python train.py --d_model=192 --positions="rope" --rope_fraction=0.25 --bias="all" --init_std_down=0.00325 --optimizer="muon_variant" --lr_mult_o=3.0 --warmup_steps=200
MLP neurons of a small language model. Each row is named by its layer, matrix (up: input weights) and neuron, and shows model dimensions 64-191. Each number is 50 + 10 x the weight over its row's rms, rounded and kept within 0 to 99.
Before each neuron's rows, "fires on" lists the tokens most often at its 100 highest values on Wikipedia text that the model never trained on.

fires on: "e", "u", "r", "x", "l"
L3.up399:33 44 29 52 45 47 46 45 63 53 58 44 58 50 56 42 67 44 72 45 41 40 56 44 53 53 68 55 54 42 60 57 53 55 42 35 53 45 66 44 42 55 39 44 41 46 51 51 49 54 41 39 54 40 52 47 48 44 42 45 57 54 57 57 61 39 37 61 70 48 59 55 49 53 61 22 19 58 43 37 45 56 59 40 57 40 65 35 52 44 50 38 65 77 62 63 43 37 49 50 36 53 65 43 51 36 51 49 59 44 44 57 42 56 60 35 51 37 32 44 52 47 64 59 67 57 52 60

fires on: "l"
L2.up95:54 51 42 66 53 55 48 51 53 70 59 58 43 45 51 41 47 60 75 60 59 36 66 50 52 20 54 44 66 32 54 41 57 28 46 46 51 44 51 47 43 50 37 54 55 55 53 58 42 35 44 46 37 70 47 49 42 52 51 40 42 48 49 33 60 49 60 42 52 50 57 56 67 59 43 44 40 53 52 57 57 53 29 55 53 46 56 44 43 43 53 46 57 46 38 50 65 66 44 48 27 41 51 49 47 46 47 63 50 69 54 45 43 62 39 45 50 59 60 60 19 48 60 32 53 53 52 47

fires on: "s", "d", "n", " "
L8.up423:56 53 54 51 41 45 62 56 68 45 45 44 59 33 59 39 49 56 53 60 38 27 41 64 47 55 45 34 49 59 38 38 28 47 50 37 41 63 47 42 37 70 38 55 48 51 54 69 53 44 53 43 63 73 42 50 46 41 61 49 55 58 38 47 58 64 51 42 46 41 66 51 42 63 53 39 52 44 50 60 43 62 59 57 53 45 48 56 51 47 62 43 66 41 44 26 40 41 67 23 47 34 53 51 39 39 42 63 49 38 55 61 40 49 49 48 54 59 44 54 45 66 45 43 55 64 42 40

fires on: "t", "e", "C", "c", "T", "p"
L8.up327:50 51 60 68 48 60 60 49 40 58 41 62 54 53 57 51 37 68 49 48 48 35 40 36 50 51 36 52 49 55 53 65 41 53 48 52 56 61 43 41 53 39 65 66 69 51 48 41 31 72 36 70 48 53 38 52 39 49 63 60 54 49 59 62 68 52 70 55 65 45 46 50 62 29 64 34 47 55 54 58 43 44 55 58 49 45 43 52 48 42 47 44 56 30 51 53 56 57 45 54 33 30 57 55 48 38 40 40 47 26 59 45 46 47 49 55 74 51 69 42 36 51 54 64 39 38 60 67

fires on: "r", "d", "s", "g", "i"
L6.up220:27 48 56 50 41 64 53 34 40 55 43 57 23 50 44 46 51 47 52 44 46 49 55 41 42 39 55 49 57 62 56 46 45 59 49 56 49 62 63 59 34 60 39 53 57 64 66 43 40 63 50 45 48 51 36 58 51 56 50 51 42 49 34 51 39 43 39 58 46 53 61 57 37 42 49 67 65 63 60 47 51 33 35 55 44 59 67 51 58 58 24 61 47 63 62 44 50 52 51 38 70 50 26 46 53 74 49 16 50 45 46 64 55 55 60 61 62 54 47 54 35 72 46 51 56 49 55 45

fires on: "e", "=", "t", "v", "T", "E"
L3.up492:51 39 49 47 53 51 42 39 40 52 39 49 62 61 61 63 50 44 62 62 49 49 44 44 53 55 34 56 49 41 61 50 41 65 44 72 43 39 45 46 41 69 51 37 62 42 56 72 75 39 34 48 57 60 40 49 32 65 48 54 51 52 45 47 49 51 41 38 54 66 37 53 57 57 39 28 55 39 59 61 50 48 55 39 36 48 58 43 55 49 66 59 65 45 50 58 39 47 50 53 44 44 33 51 52 35 31 64 50 42 42 45 39 43 52 52 43 57 75 45 45 49 50 39 81 57 41 73

fires on: "l", "t", "n", "b"
L3.up718:23 60 39 62 55 45 59 39 57 39 56 55 58 63 49 49 55 45 33 49 72 67 42 46 41 48 37 65 60 62 27 54 62 48 52 48 56 40 64 64 44 43 61 38 54 67 44 58 59 54 51 49 38 42 43 69 52 38 38 35 43 53 43 56 42 42 46 55 53 57 53 52 44 47 38 34 44 37 51 61 48 60 39 55 52 68 56 49 61 57 58 63 49 66 56 36 43 45 38 60 47 58 53 55 49 38 59 63 52 64 39 53 80 35 50 55 41 48 58 47 57 49 55 43 32 59 58 50

fires on: "e", "l", "t", "i", "a"
L3.up626:43 47 47 45 46 40 40 48 72 55 61 37 64 46 59 54 50 52 67 48 63 53 47 59 63 57 54 60 50 39 33 61 66 54 45 61 51 69 39 60 58 63 29 60 49 43 28 56 61 43 47 54 39 37 58 47 41 62 52 36 28 44 57 61 51 42 60 71 60 59 56 32 39 50 53 34 44 44 46 49 28 49 55 55 42 53 60 35 43 57 48 64 49 56 52 67 51 44 35 46 40 50 50 58 40 48 49 56 48 28 53 56 43 72 49 61 55 43 54 42 59 38 39 48 59 72 57 43

fires on: "i", "r"
L2.up38:53 54 58 42 37 47 28 40 31 40 46 70 62 39 35 39 46 67 37 46 70 63 42 53 57 65 45 35 70 50 50 32 57 24 50 45 51 29 60 68 44 38 56 49 40 50 37 42 61 61 34 56 21 50 50 61 66 57 57 53 53 52 37 46 66 48 63 56 50 45 49 52 31 58 33 49 54 68 64 37 51 53 58 45 47 61 59 55 50 40 59 57 52 55 57 33 50 33 49 46 53 47 47 64 51 49 44 54 52 46 55 48 47 46 37 45 48 50 55 31 58 42 56 43 54 54 50 53

fires on: "t", "f", "r", "n", "m", "l"
L8.up384:42 60 48 51 69 50 74 59 78 37 69 41 39 43 45 67 34 53 51 47 54 40 48 58 47 48 64 55 71 62 62 51 42 47 50 68 46 59 45 47 46 38 44 47 43 58 26 44 44 63 51 47 36 50 63 64 39 43 55 49 43 62 51 49 49 46 50 54 45 58 48 43 38 67 49 56 48 52 45 44 46 35 70 50 47 50 32 54 61 39 45 46 58 47 56 69 45 52 48 48 52 45 56 54 36 33 47 59 55 52 59 58 54 58 30 66 33 57 49 52 34 47 47 73 50 61 48 55

fires on: "t", "e", "i"
L8.up136:38 44 65 54 49 41 56 24 39 50 43 53 70 57 51 53 56 50 57 59 55 48 43 55 43 37 40 53 43 38 51 53 37 66 57 40 58 49 53 67 36 49 53 66 49 54 56 53 50 44 36 48 73 57 39 48 48 37 45 45 49 45 48 61 63 64 63 37 38 64 41 40 53 48 47 34 36 45 64 55 41 55 46 52 52 60 34 33 30 44 51 45 64 46 48 66 57 61 51 55 42 47 47 42 67 37 36 58 39 44 62 66 50 43 49 62 66 57 64 48 60 55 56 58 40 44 28 78

fires on: "n", "r", "e", "i", "l", "a"
L8.up189:38 73 38 72 41 69 53 54 45 55 39 49 26 46 40 39 41 48 52 52 46 57 55 42 65 45 44 61 52 50 43 27 56 52 55 37 54 54 31 49 32 25 59 68 47 45 55 61 48 58 39 54 50 50 60 64 55 60 57 49 58 62 49 32 54 59 53 55 60 34 54 41 53 43 54 52 52 51 39 58 44 60 43 37 66 63 56 61 53 48 35 57 48 37 41 39 61 41 70 63 54 45 50 60 36 44 49 60 44 65 52 53 53 48 37 62 55 69 54 45 41 47 64 49 42 60 48 63

fires on: "a", "i", "c", "l"
L8.up607:53 48 40 44 39 48 51 41 47 48 35 39 24 41 45 56 40 56 64 37 51 62 49 43 61 60 63 49 58 36 66 77 49 51 47 57 56 51 65 51 59 56 47 61 43 72 41 33 48 40 74 65 43 58 53 86 46 64 47 46 51 33 57 32 59 41 34 66 56 51 43 47 44 81 59 57 35 55 41 54 66 46 53 33 42 52 74 50 48 46 55 40 44 44 43 63 39 56 51 69 58 43 53 55 49 26 45 59 62 30 39 49 54 48 59 46 54 51 54 53 50 61 36 46 56 50 51 52

fires on: "e", "i", "c", "r", "7"
L8.up405:58 60 43 55 48 47 47 40 25 47 55 46 32 34 51 56 44 59 53 34 51 28 67 71 50 39 42 37 25 51 56 50 53 60 50 46 85 42 67 61 57 52 66 56 59 42 36 39 39 51 50 62 57 42 40 53 49 68 36 53 43 43 53 46 58 52 37 52 51 51 56 54 64 44 50 54 43 57 63 51 56 49 56 46 65 22 61 41 48 53 48 33 62 65 53 55 36 53 61 48 40 51 41 53 49 52 38 51 49 53 46 54 66 58 56 26 41 56 46 47 56 37 44 56 41 48 51 53

fires on: "h", "l", "n", "u", "e"
L3.up356:59 49 41 50 44 24 51 39 46 48 54 53 61 42 65 59 69 73 57 42 54 42 42 49 47 51 56 43 62 52 51 52 53 32 50 58 29 57 78 38 49 46 49 42 47 63 52 49 50 61 39 51 32 43 39 66 58 47 43 37 57 49 47 59 48 60 44 34 53 50 51 50 41 75 39 39 43 68 54 31 48 65 60 70 55 49 60 45 64 51 48 36 50 54 56 52 43 53 66 51 54 50 59 47 53 50 63 64 56 39 46 42 61 38 61 47 53 41 31 51 46 55 70 35 39 58 44 58

fires on: "h", "i", "e", "m", "n", " "
L6.up315:56 46 40 69 49 57 36 45 36 66 40 37 16 49 49 44 43 45 53 36 28 58 43 38 51 55 57 42 53 49 57 58 58 52 58 54 59 50 66 41 76 60 54 47 55 69 21 31 62 61 36 51 37 57 50 41 45 57 59 56 50 47 54 50 59 53 51 61 33 45 42 52 61 43 69 50 41 58 46 28 62 50 48 32 37 44 47 43 56 46 56 45 44 53 50 33 65 63 44 48 41 56 54 53 49 48 35 46 55 59 52 62 30 57 52 36 51 48 39 64 52 48 61 57 64 56 48 51

fires on: "n", "l", "r"
L3.up229:49 44 42 47 41 50 51 48 58 70 77 62 62 45 50 66 30 59 45 69 55 60 46 51 60 40 53 72 58 43 29 52 42 60 57 63 38 30 42 49 34 52 44 47 50 50 48 50 62 56 52 49 43 46 56 47 55 34 59 60 43 45 57 32 45 36 37 43 55 44 72 43 39 53 49 34 43 38 33 46 43 40 43 65 47 54 41 46 55 41 47 57 53 51 50 69 55 47 38 68 41 44 60 55 64 38 39 44 54 66 50 80 51 40 58 58 41 57 43 58 55 49 52 69 52 58 48 53

fires on: "r", "i", ".", "s", "a"
L4.up165:49 58 25 67 31 52 64 70 57 64 56 38 50 63 68 54 42 40 47 54 51 53 40 54 49 45 65 53 41 50 61 54 35 53 61 58 53 55 63 41 59 41 53 62 62 59 40 55 45 43 35 44 56 40 46 41 48 40 50 54 53 45 85 53 55 69 48 37 44 48 50 41 51 63 42 55 41 58 35 51 44 56 59 33 36 36 26 36 58 41 49 34 65 49 46 55 50 47 42 69 53 53 58 49 48 77 47 48 38 44 41 54 33 44 64 51 69 55 47 69 34 59 41 27 40 55 50 46

fires on: "e", "l", "h"
L6.up341:52 52 49 58 45 60 57 43 68 50 59 41 41 44 60 28 53 67 57 41 43 53 70 28 40 58 54 40 61 35 50 52 35 52 60 60 52 45 44 65 53 40 43 44 47 52 53 36 46 59 51 48 22 48 51 72 35 58 64 54 64 65 47 45 63 50 51 73 76 58 47 55 61 65 52 53 41 40 37 45 58 51 61 44 45 56 46 55 36 35 63 42 52 53 49 50 59 61 38 70 47 44 39 37 45 48 46 56 55 58 40 61 43 58 52 39 31 49 35 75 28 36 52 53 53 59 45 54

fires on: "i", "r", "o", "e"
L6.up17:50 56 59 51 60 56 51 41 56 40 53 35 45 52 56 56 61 52 51 42 46 62 51 54 61 46 49 54 48 59 62 63 49 55 44 61 66 43 62 75 49 56 52 50 60 68 42 41 32 44 34 40 39 46 40 44 75 47 36 59 39 42 49 50 54 45 30 40 50 50 52 53 59 42 48 65 38 57 62 49 61 47 51 42 41 57 47 45 57 55 35 45 66 68 51 47 45 49 52 53 51 71 47 41 35 50 46 38 48 45 48 50 59 44 43 64 63 59 61 65 31 57 27 59 37 36 48 29

fires on: "e", "c", "l"
L8.up151:35 51 54 49 51 65 41 45 73 51 45 44 65 52 52 47 39 33 58 46 46 34 54 52 36 60 40 33 46 35 45 48 66 45 55 49 50 53 53 48 50 36 40 50 46 33 53 51 52 55 67 37 57 53 51 65 62 46 52 50 43 54 57 40 49 46 58 46 57 60 58 48 57 66 53 40 62 62 59 45 41 42 53 64 49 44 56 50 49 42 29 37 44 74 44 36 51 47 51 52 33 44 60 27 49 41 39 29 46 29 54 55 54 55 45 55 53 47 22 60 40 50 56 46 49 64 53 45

fires on: "h", "i", "n"
L8.up712:38 53 40 41 57 46 53 50 35 63 54 45 48 45 24 55 59 46 51 45 48 48 48 57 59 37 48 45 48 47 57 41 64 47 65 56 53 40 65 57 65 43 41 70 30 60 53 20 58 54 74 54 54 54 33 47 48 55 31 59 51 61 60 56 49 49 46 44 50 60 47 41 44 63 65 55 71 49 40 31 43 18 60 38 49 48 52 44 34 53 57 43 62 46 72 36 54 64 40 60 67 46 44 54 41 42 37 37 41 46 49 70 44 32 61 48 39 54 58 43 50 46 45 52 51 42 68 49

fires on: "l", "g", "r", "n", "•", "a"
L3.up633:40 58 34 52 40 54 50 51 54 57 47 66 56 53 45 60 39 33 42 41 53 63 36 75 56 59 54 38 42 47 48 54 54 53 62 47 37 44 36 47 33 51 50 72 57 53 69 50 31 66 46 66 48 48 63 37 51 45 60 39 44 58 62 57 36 54 30 50 60 47 45 53 60 56 56 37 46 43 29 39 44 53 60 51 60 47 63 35 44 62 64 50 47 73 57 44 53 36 50 32 57 48 40 55 32 66 50 39 45 47 61 55 52 50 62 51 55 62 52 61 46 59 26 50 43 45 61 53

fires on: "n", "l", "e", "t"
L3.up536:39 52 51 46 53 41 53 55 52 52 48 75 25 46 51 66 18 61 66 51 32 60 38 45 49 45 44 44 41 76 44 54 60 53 63 47 49 53 56 60 52 56 63 67 56 58 31 54 56 33 58 46 58 53 38 67 51 39 46 41 65 34 55 39 46 52 57 51 63 48 57 49 45 40 47 55 50 44 59 47 54 54 50 54 34 70 32 67 38 39 51 51 39 45 48 31 62 25 54 46 41 56 41 47 36 61 44 37 48 48 47 54 46 52 57 55 57 59 51 50 62 53 51 56 44 57 56 51

fires on: "e", "r", "i", "g", "h"
L3.up308:57 45 44 53 33 63 62 56 53 66 48 47 63 58 55 72 58 46 37 62 45 61 41 47 53 48 48 38 38 52 40 41 58 59 47 55 54 42 39 61 33 42 63 49 29 53 63 40 40 53 53 42 50 49 54 34 59 51 57 38 48 52 54 55 47 53 48 42 55 56 40 49 55 63 51 65 68 52 48 30 46 72 73 41 42 40 62 41 36 65 51 36 56 66 62 47 41 43 39 33 67 42 56 60 49 58 59 37 45 69 48 47 42 37 56 42 33 60 41 49 58 42 45 48 47 58 34 52

fires on: "r", "e"
L3.up519:65 48 50 53 27 39 60 54 47 57 53 54 55 62 65 55 46 33 48 33 40 69 58 58 55 58 45 30 62 50 24 53 66 52 69 61 66 48 62 42 49 37 51 58 51 48 44 46 36 63 54 70 42 27 42 46 44 46 43 38 67 62 52 58 58 56 48 48 47 47 42 25 43 61 62 63 47 57 47 56 47 60 49 47 32 55 64 51 68 48 46 47 47 57 49 52 76 53 41 54 48 57 49 66 56 54 49 25 28 55 29 62 55 48 52 51 25 43 51 57 43 56 61 38 33 47 53 59

fires on: "e", "r", "i", "o", "n", "t"
L6.up272:44 55 37 44 65 60 50 49 60 42 54 60 49 42 45 53 47 40 30 51 50 48 55 48 48 69 49 39 60 41 51 56 55 35 53 46 56 25 43 54 43 70 45 43 56 30 55 52 42 51 52 45 54 46 45 58 60 72 49 59 45 33 50 69 53 44 54 31 55 46 50 24 42 28 64 68 69 46 49 60 55 56 49 53 56 44 41 48 40 44 46 27 63 76 36 50 37 56 57 60 41 37 57 44 69 51 48 40 41 52 41 45 35 54 32 68 46 54 40 59 50 43 49 58 46 57 57 50

fires on: "c", "i", "e", "t"
L8.up150:46 58 60 59 29 35 55 45 58 54 58 40 61 43 35 44 53 48 51 65 51 58 54 34 51 64 37 29 47 45 53 60 40 54 51 61 52 52 48 52 56 57 56 53 68 38 50 59 42 42 53 47 67 45 54 31 61 60 43 53 43 48 59 58 57 51 50 37 45 43 49 54 33 53 66 42 52 56 46 42 43 51 29 29 49 45 54 39 39 57 62 42 46 41 42 69 66 51 52 40 47 45 37 48 38 45 49 45 42 61 55 42 43 43 58 57 51 57 56 46 41 59 36 72 34 52 60 48

fires on: "t", "d", "s", "a", "e", "r"
L4.up53:47 58 43 51 62 48 60 51 66 54 57 54 31 40 70 39 66 51 58 53 51 31 43 46 31 65 46 66 65 51 40 54 61 53 49 38 36 46 47 29 63 66 57 70 49 42 53 61 64 44 52 51 56 65 60 40 62 56 50 71 44 69 47 53 56 68 60 68 42 52 28 33 51 67 51 43 44 44 33 47 51 50 63 83 50 35 46 46 44 53 49 47 73 42 49 45 58 42 45 54 51 43 60 46 47 40 65 33 60 44 48 55 28 42 47 38 50 56 53 62 30 44 45 57 39 42 61 48

fires on: "l", "t", "r"
L3.up182:40 50 67 36 54 56 38 31 44 32 61 52 43 60 56 38 54 60 70 49 36 49 56 38 37 45 50 51 57 42 56 55 28 58 53 51 38 62 64 37 46 49 45 38 57 55 54 43 55 47 46 54 40 61 51 54 44 31 51 47 62 53 40 54 48 53 54 50 41 38 51 62 41 38 66 39 42 42 49 45 38 48 37 62 48 35 58 49 48 53 67 36 74 62 60 51 49 43 59 58 27 49 61 75 70 48 48 53 73 49 63 46 73 69 49 44 55 59 52 45 52 57 45 53 50 61 50 58

fires on: "r", "l", "o", "a", "i", "c"
L6.up529:57 35 60 39 41 57 37 61 53 58 74 45 46 55 54 53 65 64 46 43 42 51 63 48 60 40 40 39 49 43 36 71 51 54 59 58 51 45 58 51 59 40 37 45 57 33 59 58 53 47 58 42 51 61 48 51 36 38 48 48 43 61 46 41 55 63 30 43 58 48 48 35 47 35 55 53 55 63 43 54 43 48 41 38 11 53 54 56 77 27 59 64 56 48 47 60 60 52 62 62 65 46 41 57 36 54 56 64 48 43 43 60 52 57 47 29 37 51 51 49 43 56 65 48 56 55 47 58

fires on: " ", "—", ";"
L2.up48:47 66 59 46 39 31 32 49 49 46 59 56 50 52 40 37 44 55 71 25 55 46 47 45 59 60 61 48 60 51 68 65 68 62 58 59 71 37 40 52 52 44 54 39 52 48 50 36 57 42 37 49 61 43 49 50 55 57 59 49 48 65 52 44 42 49 53 39 57 62 56 54 51 60 56 55 50 43 44 61 34 50 58 35 54 61 48 53 46 54 42 55 51 30 73 55 68 55 41 46 46 46 39 48 36 49 54 44 51 31 26 41 55 74 67 36 61 53 40 54 42 35 57 57 42 53 48 37

fires on: "r", "e", "n"
L3.up665:37 44 60 30 47 44 45 43 59 63 50 33 51 36 50 54 57 60 37 57 52 56 54 53 50 58 50 29 67 36 37 52 51 47 73 68 51 37 45 48 30 56 67 41 52 60 57 55 64 54 37 46 52 54 52 43 55 46 47 62 47 45 59 47 55 32 57 49 57 37 45 37 50 44 46 52 65 36 43 55 52 39 44 56 49 38 58 45 47 34 53 50 53 55 33 62 55 46 37 56 29 60 45 39 64 56 58 38 40 71 49 50 61 66 52 66 47 59 51 52 42 58 56 62 57 61 43 57

fires on: "s", "g", "d", "e"
L8.up72:54 42 61 55 50 53 48 65 52 35 52 51 58 52 57 40 32 42 49 51 36 57 29 45 47 50 50 75 50 59 14 40 47 44 46 52 54 69 32 67 40 79 51 49 41 55 45 52 48 43 65 55 42 67 58 55 60 54 34 39 42 64 30 68 62 56 56 58 41 61 59 49 55 45 52 54 42 38 50 54 45 52 50 38 38 30 39 47 55 39 47 36 49 45 41 34 43 56 66 56 47 54 62 65 55 29 55 54 72 54 54 51 46 46 57 72 43 51 53 52 64 48 53 50 53 52 47 39

fires on: "-", "\n", ":", ";", "—"
L2.up5:42 69 51 45 41 46 58 33 46 49 58 40 49 65 52 51 36 52 55 41 49 40 42 27 72 48 57 51 48 50 59 53 46 63 45 51 54 27 39 50 59 47 47 49 35 49 52 54 68 51 59 43 56 60 54 59 41 54 47 48 55 49 48 51 49 52 43 49 54 53 57 61 37 60 29 50 47 44 57 69 43 25 67 53 64 55 57 36 52 49 41 57 51 60 69 60 56 53 53 48 53 36 39 50 61 62 51 42 58 60 39 68 62 67 76 39 58 44 26 57 46 24 53 46 56 38 49 54

fires on: "i", "e", "g", "h", "2", "a"
L6.up421:49 51 48 47 43 60 60 61 43 57 52 58 49 34 35 43 55 30 40 50 58 59 34 49 58 64 46 26 41 42 39 54 51 63 64 40 41 59 55 47 73 47 56 47 46 67 52 47 56 64 43 61 61 36 58 51 73 61 42 48 67 64 40 58 55 54 48 49 46 54 45 48 56 55 60 59 50 64 51 32 42 33 71 38 52 45 52 53 42 67 52 49 48 61 43 52 52 68 45 50 57 35 20 61 51 66 55 46 48 62 55 37 48 41 50 49 47 72 49 54 38 50 36 31 30 52 58 55

fires on: "u", "e"
L3.up481:44 39 67 59 43 72 58 47 45 53 41 36 57 58 54 55 56 37 63 48 43 58 63 62 57 56 62 48 56 50 55 45 45 49 39 24 62 66 53 30 41 61 42 46 51 63 39 51 47 37 59 49 36 53 66 43 53 32 45 41 57 42 46 40 52 36 44 38 44 43 52 50 57 50 45 46 59 36 50 46 50 53 70 43 43 42 43 72 52 53 47 47 42 77 45 44 35 45 56 58 53 56 48 44 57 52 59 49 53 30 33 61 52 56 42 43 51 41 22 60 48 38 52 46 80 41 61 37

fires on: "n", "e", "k", "w", "r", "t"
L3.up579:57 40 40 44 45 45 50 42 50 64 51 58 54 51 55 62 38 50 50 38 47 56 55 55 56 55 47 46 54 47 61 58 56 62 60 57 66 55 47 51 69 40 56 57 46 54 54 54 52 50 34 41 49 17 36 44 48 63 28 59 55 58 59 46 61 57 67 50 66 66 48 63 52 34 70 38 45 30 33 50 56 47 61 31 50 31 52 38 45 50 48 63 43 62 63 58 44 70 37 48 51 39 27 64 51 52 56 26 49 54 32 31 32 53 49 62 49 60 46 45 55 57 60 38 49 56 49 59

fires on: "u", "c", "i", "o"
L4.up1:50 54 28 58 46 66 45 37 54 52 62 39 44 75 36 56 59 49 49 43 49 69 38 44 32 60 72 51 48 49 66 70 50 59 59 55 51 51 41 45 41 57 57 46 52 45 34 48 58 43 56 51 47 49 51 46 58 66 46 49 44 47 40 54 48 49 43 60 26 59 42 42 66 30 32 48 52 45 43 59 46 41 42 36 45 57 47 19 68 60 46 34 76 53 55 56 51 59 40 50 63 58 58 41 40 48 35 59 45 52 57 56 53 31 57 58 59 40 56 49 42 47 54 72 39 55 59 41

fires on: "l", "r", "t", "i"
L6.up714:44 45 48 39 59 63 48 48 57 43 47 49 57 44 39 37 66 60 49 52 50 61 49 51 57 41 42 58 69 60 54 25 59 42 44 45 47 56 45 53 56 42 60 69 36 61 60 54 52 66 60 45 33 50 49 40 62 56 31 46 55 60 54 39 57 47 53 49 49 59 71 47 38 40 48 37 41 39 58 44 44 51 37 46 56 64 57 45 58 49 58 50 52 43 52 54 59 36 51 49 63 63 59 62 38 42 66 47 54 55 50 54 47 30 58 32 63 66 39 36 46 52 31 32 34 59 53 54

fires on: "a", "e", "n", "g"
L8.up40:48 52 62 41 46 42 44 54 41 64 39 51 28 50 63 49 32 43 53 43 39 51 44 40 38 65 51 52 59 50 41 57 58 44 69 60 62 58 35 40 41 60 58 51 56 56 50 50 70 51 69 40 62 39 41 58 41 55 62 42 51 41 40 66 53 55 63 67 51 40 43 43 51 45 62 70 54 47 47 35 20 50 37 61 60 49 60 45 44 37 60 30 27 52 61 19 60 35 50 50 42 43 54 56 61 55 55 50 68 44 51 41 47 56 52 48 48 68 49 44 39 50 46 48 43 61 56 41

fires on: "e", "n", "l", "d", "v", "o"
L3.up754:46 47 40 47 50 58 48 68 45 49 48 66 46 40 41 37 37 45 50 55 53 46 40 66 57 37 48 36 40 59 52 44 60 49 60 46 53 49 49 48 26 64 41 53 40 77 67 43 64 44 49 53 47 54 57 49 47 37 57 54 64 50 28 46 60 64 36 50 40 38 66 43 70 39 58 43 44 56 59 74 51 48 48 63 45 51 41 67 48 41 57 53 47 43 49 65 58 45 51 38 44 48 34 60 55 40 72 58 44 59 62 52 55 49 51 47 56 51 43 40 48 55 45 43 61 46 52 48

fires on: "e", "l", "'"
L3.up429:55 53 47 48 41 23 47 47 28 42 56 43 62 56 61 64 55 46 54 45 52 78 46 58 30 56 44 33 60 47 49 40 46 32 54 79 65 44 60 56 41 52 56 53 49 46 44 43 57 43 40 58 38 43 41 60 54 53 71 58 47 44 36 54 61 38 41 47 52 50 54 51 43 52 80 51 38 49 45 74 32 45 56 44 32 70 51 44 57 48 42 71 44 73 55 48 44 41 40 72 39 50 40 55 64 46 37 40 56 52 56 49 37 39 41 57 48 56 44 69 56 41 42 68 36 41 53 46

fires on: "e", "g", "\n", "]"
L2.up105:52 49 63 39 50 53 57 39 52 57 43 48 39 54 52 40 63 60 41 47 45 51 65 43 59 58 70 44 54 53 38 57 34 36 56 56 61 35 52 55 40 41 29 44 40 56 49 49 49 42 48 60 37 49 31 52 44 61 21 57 34 49 66 50 70 58 35 51 59 63 33 36 50 64 34 53 36 45 46 46 47 76 60 50 31 66 47 50 27 46 38 62 64 49 50 38 37 69 43 63 45 47 55 38 46 53 46 53 65 60 67 50 44 59 46 60 70 53 34 46 67 32 57 56 51 61 48 56

fires on: "r", "o", "m", "e", "l", "c"
L8.up61:33 60 46 31 52 59 63 55 47 40 53 47 39 57 68 61 59 62 56 55 58 59 51 52 38 60 51 37 53 50 27 42 62 42 67 50 57 45 52 70 58 48 57 62 62 48 52 57 37 48 48 63 41 56 44 61 37 55 40 50 44 51 66 66 42 37 43 52 52 60 46 30 47 38 42 51 50 49 52 57 60 62 26 44 19 46 51 58 69 50 68 42 62 64 39 59 47 50 44 49 41 60 38 39 40 45 30 49 28 41 51 49 69 43 39 53 65 42 66 62 31 44 56 45 41 39 56 63

fires on: "r", "u", "\n", "i", "=", "5"
L2.up233:43 35 57 40 68 73 41 47 66 51 47 50 42 31 57 64 59 53 55 60 50 51 53 18 49 41 33 63 41 47 41 45 72 61 50 58 51 63 44 52 69 48 40 57 44 57 60 47 52 48 66 48 38 52 36 49 66 56 53 45 40 62 47 55 57 43 67 62 39 44 38 41 55 48 58 49 67 54 53 39 40 56 46 38 65 56 74 57 56 43 42 51 54 49 68 57 58 51 59 44 49 41 47 53 48 33 47 60 50 56 29 64 51 42 36 37 50 51 52 60 33 54 51 60 40 61 36 48

fires on: "k", "b", " ", "e", "n"
L3.up681:47 46 67 26 61 51 48 52 47 58 48 29 50 54 46 58 42 56 48 57 66 68 51 51 45 33 60 43 43 47 50 55 50 50 73 53 53 50 36 47 56 70 49 60 50 67 51 51 48 43 56 55 50 62 39 68 57 46 45 70 46 73 58 43 64 47 44 55 48 36 33 48 60 50 65 46 54 52 39 43 35 44 27 48 37 56 53 45 58 50 49 62 40 51 48 55 43 52 61 40 37 53 40 51 71 47 49 32 39 71 53 42 45 45 40 72 50 41 45 60 44 60 64 52 35 44 49 55